MLP neurons of a small language model. Each row is named by its layer, matrix (down: output weights) and neuron, and shows model dimensions 528-623. Each number is 500 + 25 x the weight over its row's rms, rounded and kept within 0 to 999. Numbers have three digits each.
A block is one neuron, or neurons of one layer that tend to fire together. Before each block is what it responds to, as a language model described it from the Wikipedia text at the highest values.

Sentence-ending periods and subject pronouns opening the next clause in biographies, e.g. "Harrow School, where he", "outfielder.", "New Delhi. She".
L4.down49:506530488500531516510513501479462468474519519524549543516528508507473485456466446489531494498526484504507467459471479520508494521494505527470545499507545488505528484510504522515475481481481518457475487456550520510520536487530492501484496507496495489518500510467514506495534471485495477507
L4.down240:437506484527529471508520508544439488491498528459497495515477508508518504466488487505490474567491482479510504520514514473513490490532515510509480439546531496506501471562482470529497531471517507500483470489472488456516526481547545519508513445496519487524510503491495488508435500483445522466
L4.down915:482501502528512509515480491523503460542502550483555481458503510489495462495515526497463507516514489505492516519528514515480524472521468506507523506526487479495494482470508502479471519539500503487484509532536496517519514537524506491530501507515511487506528492490461501502506499440518489455
L4.down952:486460545499493502534502515529512506461491484465507506518483521475486502527503495484526510514498463514508506507492462493513507492550491477505456495508534478553501499534514449544508534466504501525502552460488466499523530497494506507496509528528456442540522497481493516502499494479470499468
L4.down1439:514549514525506484491499506495508508512516537521509502434513502458487501550529495483532480526525454500494527516488502528520494500524501508505498536498519500516513519548485513565477494531499458496477539487474451484533506452497486469502543509473525506563527543521478515455457499496480502540
L4.down2236:472514523501500572488449511494508497545536533537497498527470475488508471521494443519510513510534462504448492500520510538507484502505493529606465459463553517536527523517499485536523494515501470495471428511504487515483533454494525500455521474490521482513512522531502490472494496478489519472
L4.down2726:510520495490496495463484539496492473463468509498436509544483488522517531506478555456478493546545480535477458523484482519532508499520512504506515493445457527539555498501550542521498492527535468502489540499515430542517541495503520489519516475519534542529489520526491470535526495533481523500
L4.down3062:450528510516509522512500502500456485538492499521452528528458486518472512474491544454517512527547479509488492502480493480509491472472503497517520534496495509556495538507485477483490537488506500498528472488513453461520477479507522494488494482458480507533452520467489513482465495479547465490

Full stops (sometimes ? or !) ending a sentence mid-paragraph in Wikipedia prose, just before a new sentence starting The, He, In.
L2.down149:517521491479510466504498506514527483532495520538508445497419500486540480496515474510513532495522515519493474491494548488475503505495522472514433495504534525559500440544537553511507534473481455462515561475490500494507493456505460484470510541526474490515488503517511484456497467511483492491
L2.down815:514486480535494509465487450505525479477501483551472518495459505512484485505515505508485554528472473486481514504450520527495499482479485410491482501497493519490542478503485538482500497501505496535501548494581495495501499446513498510471571517488476498454508511536486490509544521503487500496
L2.down1044:478525511501537521466490463517539507442500505534516477455492510476512483488525504500543526516540504505488541525529549518514488501495516504481467491475466502509483513506504523494537502528519499452541532496516504476561527447504509491466505465475520511518480487491476483456495495490488485485
L2.down3002:534512493487524489458520486464520479489492469500490543449436482482431462471532448515523486559493486479546530494500513501494456546512527467490461493507491492541465476554467521478521493494513468481541533498508495476507455469520488491484531483510485572508467498463479472446487487470515567507

Token opening a description or evaluation of someone, after words like described as, was, or regarded herself as: an opening quote, and, more, is.
L6.down2163:507500494450513511509506522505519476532480488500494529488509489516499505516484516511541440453492541536512540550515489493504513515551478499497498489520463502511522465472516485529519459496522494520445452463505518537490476524503499474517546503512469473475501551472518482502510494501537520504
L6.down2911:467503473502521530513503543486506489524554488475487515514492480496454526514505510500512526527481507477490507505528503471510453491497506516503486464514507474544514530485537520524502494470483538483459516505476522477466469454472475486528461519475485433477532509475462470477468498547523513461

Tokens inside an unfinished phrase that point ahead: to in according to, his or its after because of, adverb pieces like -ly in deeply and handsomely, and more or very before an adjective.
L4.down895:523499499505526489478495503507482497467486489488545488537536482485518505465511489530496487492532489497456465508502514514531510489505507538488501481513504469497494526494444477501525469541455473512482538527527521480464502481490466494460495497504480480522509504478523513473498459523486489446
L4.down1028:509538533531512505481497505502476530495485498494528473544535517544457494518470511559495537507550527535526533498551544485509487485484523471524504501550489552461474509445511529489525427553493508510447522532501501474443534557518483472520522494480515474466514506502507534483522458454490476548
L4.down1136:482475499504519541473493511452510528551530553497476516522502502517510484521500499432521503495490522496532489473526524447487531506501516491504465503508546505550455453490503486521513576508478470511481474509532536482485507488523512516495525484522480517539528559483528459467485493489488484474
L4.down1230:503508513481469494490500541495511501494534547548522480487525493499439499523492491479509523515496497499489442535426502535514490528504502504482508512505455494540553495543487517488536532476509557542521474519499524504484447460520496506468475501489523535482485486489494512481531481475505476478
L4.down1332:541468510530521530508446509506498526498500522505520507499513510493518452508559489490513542468513475487477528500500494516546478486439515518512468532496517481496514483465521511503540522437488471532500496491475491470503479420492504520508561508456491492538550520466528483491504475477544479542
L4.down1607:530511484503491526552475512517478541496503513465481477509478498522537504538540502488526483476548513464490498486538533528481509476515491530564526506454481509485505483504498514527527490479507511482466526465498472476497483502493478531485490519523523495455487507543489494448465471485554487480
L4.down1918:480513489496511541471481490502513510510515505487487494528504495478501487466454457475526497505497517465489485530499496422500510460502486502486516495517504501496515520485539479450523490476497494513510519474455499490475546581555476526521501497523510500529468522513496528497480499464514507492
L4.down2383:508442488493426504493476495529505490501525541483502518528495480498503523486469469457470507517553471562471487485469465445477511509511470518494527478496549478509523485485500496494525502443500501495493477490509530484510517532492458501515437515517485451472492533483495485487464489513527468444

Column-header words in wiki-style tables right after a pipe, such as Nat, Cap, Film, Certification, or blank cells; also occasionally at/in after a noun.
L6.down1985:521496468475459513497532561439521535495509528520521489502461477518504544530501480479491466506485471486539508504496496493481508499512488498542530515511465508511508494503522484502492482510511497521477476508461445497568521523525493501566508549487538494518498511515477470471480502471477504483
L6.down2490:521516536499505519512492489474498488538467499508543531513482481520521509500507468497489479532474529512480523469547504540505500421526484526511510512515514527483494494522525472488496476516474475476495494488513504462492422519507494511493508509495495479514448518466464486490540507493506480528

Pipe separators between column names late in Wikipedia table header rows (High rebounds | High assists); also was, were, is, 's right after a subject noun phrase.
L4.down466:527546486533526519484523447536494481468486534499545491507484495564511484480479504457503515473473511478511499485468480476527476512491478445532502526507508533473496467515510530518519538440462501490499511493502496483500456518531466487495471493461489491518489573539528493486528443504488513456
L4.down564:519516459488479489529498497502519491509541541505526511531485485480530498493502500504494522513503546490492430521552538510508536531534530504500517484536459516504520480495498521510506487487456456485506488505461496488467499514464535466495503560472499482496495498503513506524471497455534472553
L4.down1424:537452496493513505522492497481524536459465510485494489525500480487498496478524477506486461529485520515522476531490523475536474519469517517482582539499429461477535500510483505508481508503519485507509536491482468515498492483500479470504473533473506500519497471498467506567499558472467492479
L4.down2126:490464508515466510508497527519506490497476483469527495535552452468518494525478483530494524473500495453496523463483499494487519474479478491456509501474495487466498504476525479519479491529512515528510492571473459553490447516503478512564514471482509500495512504483455534497520523480526491453
L4.down2195:506540503470506481505498445511527484456509510472497503496504519535469513443502501499506509524476538500528456497501478420504468514485498496525532492508546508522501491494473460491482465496490499511482505468520498498484525477496504419502464486503448531457491529494466473499494471535512492461
L4.down2984:473466531532517545478461530493519522478522503489498506470530490487508517501566507526510496490494510466472457470523483509502527547500492523489529491499472490500508522486475519502532505512549572557507495445516520493481482453467519500508464506456498479506497511477477461501502535481428520538
L4.down3031:470454506499507514477498512559512521499506528488502509486479490512498521472483492531457479506529503480532500521558537499482518503472467451484496485525534513513481465488495533561518537507504478545512532510465512496556519480466512503497484506459513501518453534487484458498502504462468511500
L4.down3057:501477526496477496512474520500522531525520496529493481502530499466500533482482523479529509485497499472540492513491522535518487514493489497513501481452514531520487532514521522488501500506484491525528518457497499531535540509474505499528524425512480534526533513480523485467475523486470472518

Periods and other sentence- or entry-closing marks (., )., |, –) ending a clause, usually followed by a new sentence starting The, He, In.
L6.down1803:525519490492501537495483519503484472467529497520529451450490500526530560499506528461464481480512489507461519485473483523514483520481473490469466494498499477458475474534540530469482528524459498525498554520520472511523487493522429504464509509505493506531460519501453543517520482510469528524
L6.down2345:530506525493468484510459511482495490483519517544528472491460504522531504452493469486466492474478477458504537494490517467498489508555500444481462499469473524497493500517516517497505509528507509497535537497527449557496489440490431497488528524503498510474453505496499496466471475494429484493

The pipe character separating cells in wiki-style tables, strongest after a header cell like Year, Rank, Party, or Case Name.
L2.down446:517507475493536460483517517479466526459494487544485517491522488492494516499556539515453491485501507495468462500502475521542514506512512499502483479518499492540484488510506499510502489536468528517488496479463493466487510466489494493494461488506494520508505492486507498480532507487490533522
L2.down1686:528542507445507493497503479533483513472506493511488482495512550510558473524518532514532469514557514534477542508554496459472467478533514543482515477483494479507523515493479479503511479549490481510510478511498505463470505439518520547492477465503500489531530487496528512495482508482498485535
L2.down1955:513479519513505485456452470452511479469523506497479489462504492495500538500532492517481507472483520511466528482489502520551473507506513569504477526468477494521463480500499508522504503542521500531540498522441544467462482478532463461490494494524502510509501525475522508439469510490507490532
L2.down2277:507484508450509501488506487509552474457531512522501489496534512504470514476502554511531530504464477508522509528520486472517498498546493536489499463499535523511505504520491514523465527519468528512465493487457531471510455526474481509468498472454491505499513493490539519480493496529513501490

Ordinal words and suffixes giving rank or sequence, often after "the", such as third, fifth, first, last, 69th; also stray "th"/"st" inside names like Cynthia.
L2.down17:509474475467510501484498479478518547477538481505546544529517423489499544486513488462529494481503498488476498499481512515540499478499520546565505496517493493504514506516468509509511448508508525505457483489494488452500465534525509516477546475505449504493489525533494511473465445516455510523
L2.down1544:487478459502507511481492539512514493512525555434511506523508455480485515481506466508471473517493528477518494465523527508491558456520479494514509511528503519529550544496510525514527477484493472512483466491498508504508447449485542466519495485502494545516497526489475554495489464469467526509
L2.down1681:506497507509493486505509491500463541476505514487473585523500488535500508553501510461476465544464477494465553519457466544529551481493503518540516483503476494471489505490524466463492461498533539531523481500483493503539491506519502513535533503433506474466444458512521513514505502453467515504
L2.down2236:495496493494510531535549502499473474511494460521558477465520496503463504488497528471502514494468485502513458503500499477494508505511491499520483481501442527530488538420533497503521525497501481497478473485451519456543516496495482489473463460482481494480455518520517492498511539480493515485

Fires on the second fragment of a word split after a lone initial consonant or cluster like c, l, p, as in c-ousins, c-ranes, l-ip, p-ianos.
L4.down109:456498481531485516531475507460500457485546514508521520494480487481539469504500490497483493501466516499483500487475484482530505532509502518490474480451500504508439521547447525539513534525512499514450490512492502482528509470487483476470522474533490481493511506497487502492509526508510482468
L4.down314:525509500534513531504491504526491513496474537490507515513529472534535480480504500510484513495468450524490491519522490506492490479531491488522525478492487535472498499455498535462465547483523528499542530475530504509479504521466488490505493531489431532484488511518470452474502509505526525483
L4.down969:521497524511540512541509535491484435519478499513482524473466499503481491486486542513504534509532424455492505492513484519545468512523509521515485487528497519505509494498485513510510463524527501538507467477507478524517546480488494505515499456537496504536525469493504528509500523502536497509
L4.down1378:533498513455506484543502511560489496487514522498445456495494513515488515489492512484506495517546499524506551508492534517477489504468511526482484515504458486474488492511426496478523517461500517489489520506471484491491488500530534494507542504507537468491469545511493521581496491506542521515
L4.down1936:497555485483498441486542539481456496489549490490505515457508515495535509511484524481530509507475486498493471526505483540527512514533533525517542522533502528526537545522494511477523501538513579498504529526480489502492516448467502462478479523492507495520499499501473449500497524483533508462
L4.down2138:521536514484508480500489475504499518486462487481454474493502483469492512498501509524433490498507462504474512508478496510508466481508490474491493510517497502492486463520490474487542492464493441488525484466553479493469467462484506505509482478493552514482514467503495527508520514508481516517
L4.down2537:471521482473491524520512504514477465509481479498459462493554498512503511550449502524483508501560503488495498478491469495490488513470484504509527507529479499438481486517512531486493483527498465554502536518519518504504485488515530517525470482479505524515522496488422485534472497471493510503
L4.down2911:508468488505552489478513545503468486474495523508482497527519499481481479572496520477499526538507502461469505503482522506499506534546484469511537496506511484506543504538553497504517486516475506482568540504498524512493499466485525516488436476499505480504515467501517487460471486498496487523

The first word after a copula or "as" that opens a describing noun phrase, like a, an, only, longtime, last; sometimes word pieces or table cells.
L6.down84:468481465476512528494487469543495467474483525469530517539524537515484523481571486498501484517469461514500495492514549488495493454527531454549470502498488513510496451532511521515507497507487495528457479499504505494435481491510529469445484520481498471477498474470522447537480500534518511481
L6.down2030:509440502482537521501489526473558527510526514449520508525517513494494480496493518508498447474462540499532512538548468511481510508502491456512482495471447520499530524544505460489538463483517506512541471507483513500483472527505547522554509492494479471502497494469512512489541428513553471478

Determiners and quantifiers opening a noun phrase after a preposition or "the", such as that, every, each, first, same, next.
L4.down338:527472465489506508481483515491476518479514511499493569500507526495530553539526468443522476529496512509467529537452492559505518494523526445504518519484466526498502501542475497487495501507508475523483484515530462510528465492493516461519498530507533499514503506515508499514494532494495498500
L4.down485:477497461507488512488503498533489504497516501508524536586498495504508502503552505481487491507445502509498485500482501485537483487508510503474544488513515491495439450441465498506518508526505505430515523496486567507495537518544506516496509513511459484508480537490494511515480511513503530513
L4.down1153:502503537496545507487529525485480500468487517515507530476534513463476544465540506508557511509473503492497464534552494523466502476510512523485501537490482506449494521509493496467531526496519524493531494487480494480496482521515466526538484476488490525509487518505449527496519503504467575509
L4.down1327:483487465515466575466525508493518487516480490430494505535491503464502478475484478503490499547493498479494493504511507495470481501492498488512476481476496520499517472453496501492496499568459517508498495525512524487535493526519442488470521491512507490533477511493499495439565489479489517553
L4.down1523:508470477497471467484488511530546493527520470486479496507494482444491478467527522494531485503487505523468494469522500497528494489510559493521473501502508472457495474488529480504473561517489550493504474476516526511499479497496469520515498482481508534473484481501468520549495501534488545504
L4.down2143:530488499521498510465497523557495498524502520489527511452517499488492514485505534530482468496531513488477469452509515472486485471489479463524515458486500501582481550538521504509529439541493484517507491512478503486489487501510483503544511490483504558490492504508514540494522494461499519502
L4.down2231:509553495553491488506522505494472448484496503496504502553476465476483520501497530488536559437527477523516492499482489471495459461521491487485538518469492448502478463531497540491511531529533538514486518536496473527507526498508503473512506550478494487529488489539485514444525478500509481531
L4.down2554:488495502520536527539509503494501480510515538493490498494499510494516481480532512531505493497518493457515490493504529484494506456487494505545492513524496510521512510518484557466505524553539492519504488487488492472526477520488482452537561506490477492498492467476468490489500500504500513504

The -ing ending of words split into word pieces, in gerunds and participles across topics, such as publ-ishing, sh-aking, claim-ing.
L2.down312:548519506494506487483493487462493550522504522480477480447499467511500459536515484507501521482504476485517454476496505512566528488485516489498493497515493501476488492454528523518473460490522489525553471503512512538532503477487463479454480517512446451545503488429495454449444480528496522550
L2.down1601:523483497498518502452458540470520482495501512445486546476445505487469516499502455488500487522499473505489508520504475507520503472528488514480522513543505526491509501487494558517526497469543507476536479534525504512536477450442508457490529486539484514488473498493557490490538510512501533493
L2.down2383:507530541502500521518481515515482499477511501550552469520512486464536526531555527487480479479470500505473460526451519511462501476487460532498514477528538525530474508440525492500517507487511549450517528500536506516463478452513504488508432530533498492493532494453523470474500546490471478524
L2.down2728:497515551458511535475455565529496476535515510487509487450522470493484544512466485537490503474487544486527527538503528498533481473508469472515522503518493491486509506476482490529499496459495474490470538504496518452517485499469511492509501459540497508526480469512489399480494480481506465520

The second word-piece directly after a lone capital letter starting a word, mostly in names or paragraph-initial words, e.g. P-el-ican, D-es-igned, B-om; sometimes the period after an initial, as in Warren C.
L6.down125:513495495499489474560511491523455515494502517503459517519513537472487489499545474429519525475518517511492538497493516493496500527515501496501478455458529572519509510514489519500533483471551501500495490533478515474536509496525493539487541498481497502509510512487468550480503477532495451480
L6.down2534:538479526482563485511519530460515494477482543480486506512552494487534502485559487492529459501476494537490480481480534513469473509506495472489456473506499522500478468543449523491516500513538535507525506524464486518534504537491490490519480482519487518504481496493483531510507513509509469499

Auxiliaries and copulas (was, were, had, also, to) right after a long subject phrase in narrative prose, e.g. "team ownership was"; weaker on table pipes and digits.
L6.down703:496490467502464490534513523486510444496463495506533482519489504490524489528480492497517494508506507479526478509528472511506453505525470461492454494504514476506491511478493496548469515490464515534488469498481492546468478460492410486525511511532539494514517513514510500521512511530520506477
L6.down2151:563496455497510535505496498501480452520531487524547580471481500505518518505522514458465527495495573505482492490487503549461479461536468527536572484514508497537482491485494505495443444477503456500498505483505497509492516516524464498512487492519544483507483497498504520522489451512495438459

The words high and low, especially in table headers (High points, Record high) and rate descriptions, plus table pipe separators and the verbs led or resulted right after "This".
L4.down81:472537502510563477520492497476494497495526486510482509425494484498473485468509498454476472527503451531537518496522496483516519481481494512510507466476515507489501514501548510497506490459528505527495485521474503489456478481498499502493505504503475491465491505480495487486521498472493494490
L4.down626:531546496522514536488521511481527485523496472480461507501451533500472528471529523497492465527499492553536477501475496432524503488530476517488509472529481503530509509518509492484541458531491484476470506510458524506491522499492438441500498480513500463481512485479476543533463479516508465486
L4.down753:502475493530489521468511501490466491553538557486480502468435529460519468520510528492481550516518487483452481486519533503487491504463487520468497503491499525478501536477501477497498494470520487493510494465508503478510486504512439456529524468478490507505463504489501497504509550492489519485
L4.down771:460455522498498452476479488539494507516557510501501474483492473478462481500513506494509491477510526464493515526487517523455495512483525482537512536521490486520501545469517515483482498492517493516528490478513488490473452492494467494524550461486488469496519513547530528481464494537486461504
L4.down1834:520523468457478487488519462501520486484509498509506489484469492498547474499482495472526532497540498525474494484485496559480487480511471480525494485509490479483491495522466519503480489508522532487509516487466473495459483460486491448461492492508491511470525518504489494523507517479490458506
L4.down2503:510517479521494520521485549492478483502479511476536508498525469473504503518505476471505508510436492446502510550471521526539482498521520495511493481506498514557514488522485522505496512504502508484469469488509478525521485476502467532472454500495451538492504466515578486520495443505492489523
L4.down2552:453486492488517512540474453444514500497480494552513478504513485520525515469452502523496548544459512524474497525483485498578446547530503462454494481481487491499516480496487518496515481525509480485493502463497529498535501446494521517448501486517501477519480480504531519502495470496519535506
L4.down2679:488524491537505533493527469495529475521550482492495503504496503492492483514471463517517521480483499523489462514477519462425553466527490485536501542531494533508506513507507535504516488504550505437493475499514453551517500505495476543487484499481514480506454545520447527514463492531491505488

Words for level or relation, mostly "high" and "low", as in high school, high court, Record high, rates are low, plus relational words like due, similar, compared, moved.
L2.down1200:489497542551478478502511498431478487510537511529486515503468512501525546499455498472493568514550486484494471514485526530490501474538508475503499503464453515498496539476452506499486503510485463485512493506461531496582491529465509503558516533512509497539470499560506505509536454501477528498
L2.down1488:481522551504510486546493541466504463518485483460464535508498489519535549517512521499496498532543464492497483492477526519531525452494498517529485557476460482497500499478471522525500474544472480483499522496499466524526527488530492503476458520539474505548509510502489474495483518559503493536
L2.down2012:509518504486531550511527458495475494556520498525529498486522501499541484449524484458491537518461519484508501505512482495512511488524546544451422468520489537513501474443492479526449510501491564540475511524465505527457537539474484507482517477484478479521514506509466486478460498528482508489
L2.down3026:474502480495492532474501487505438467494459469513480508499555538525522478493493493524510490482512494475524513500487491475514475453529503476530558468533470511470461508509526474506544524505469475511486500461448498514511474523519521475497521511505454535504492512556512493466522530509486481474

Adverbs, whole words or -ly word-final pieces, placed before verbs or adjectives, often after was/is, such as largely, completely, still, also, only.
L2.down1342:511519536514475518474505527510474503496492492519527490557498509483517548470497487484506521532520441485478508508494507509480478483508473479517512524537533506435463525499505522508493468474490487496500518488480472528477505509515536490495493497495531498495518477478511546490508507496498518508
L2.down1980:482488493547473497504490510512529472538494525519486504548487486493511549508466490482520524532522540489461510533505511500523457471485510510494507509534479557462462485505487522527477527528475501520524466549488447497484481517493516483510521504455520512476519487510545503494528497467568474487
L2.down2351:508491543534484536489499495484479493516475481513510478522514512565486483563481478490496521478550505549511518516510515488485533497495482531548497480520547532432498529493518492520508459476510469510458507467458466498482531494532524487521508503503470486494469483505527480510538513503496552529
L2.down2923:485505494475515500488490427500427472481478503561540493468500471527490498483509494522500487522546514505530536524538466475524553517481544508540461513514493538494466532524506533499486494509456499490517517539485465521489520535524473524511494473467485505473480492493510518524517509499528509478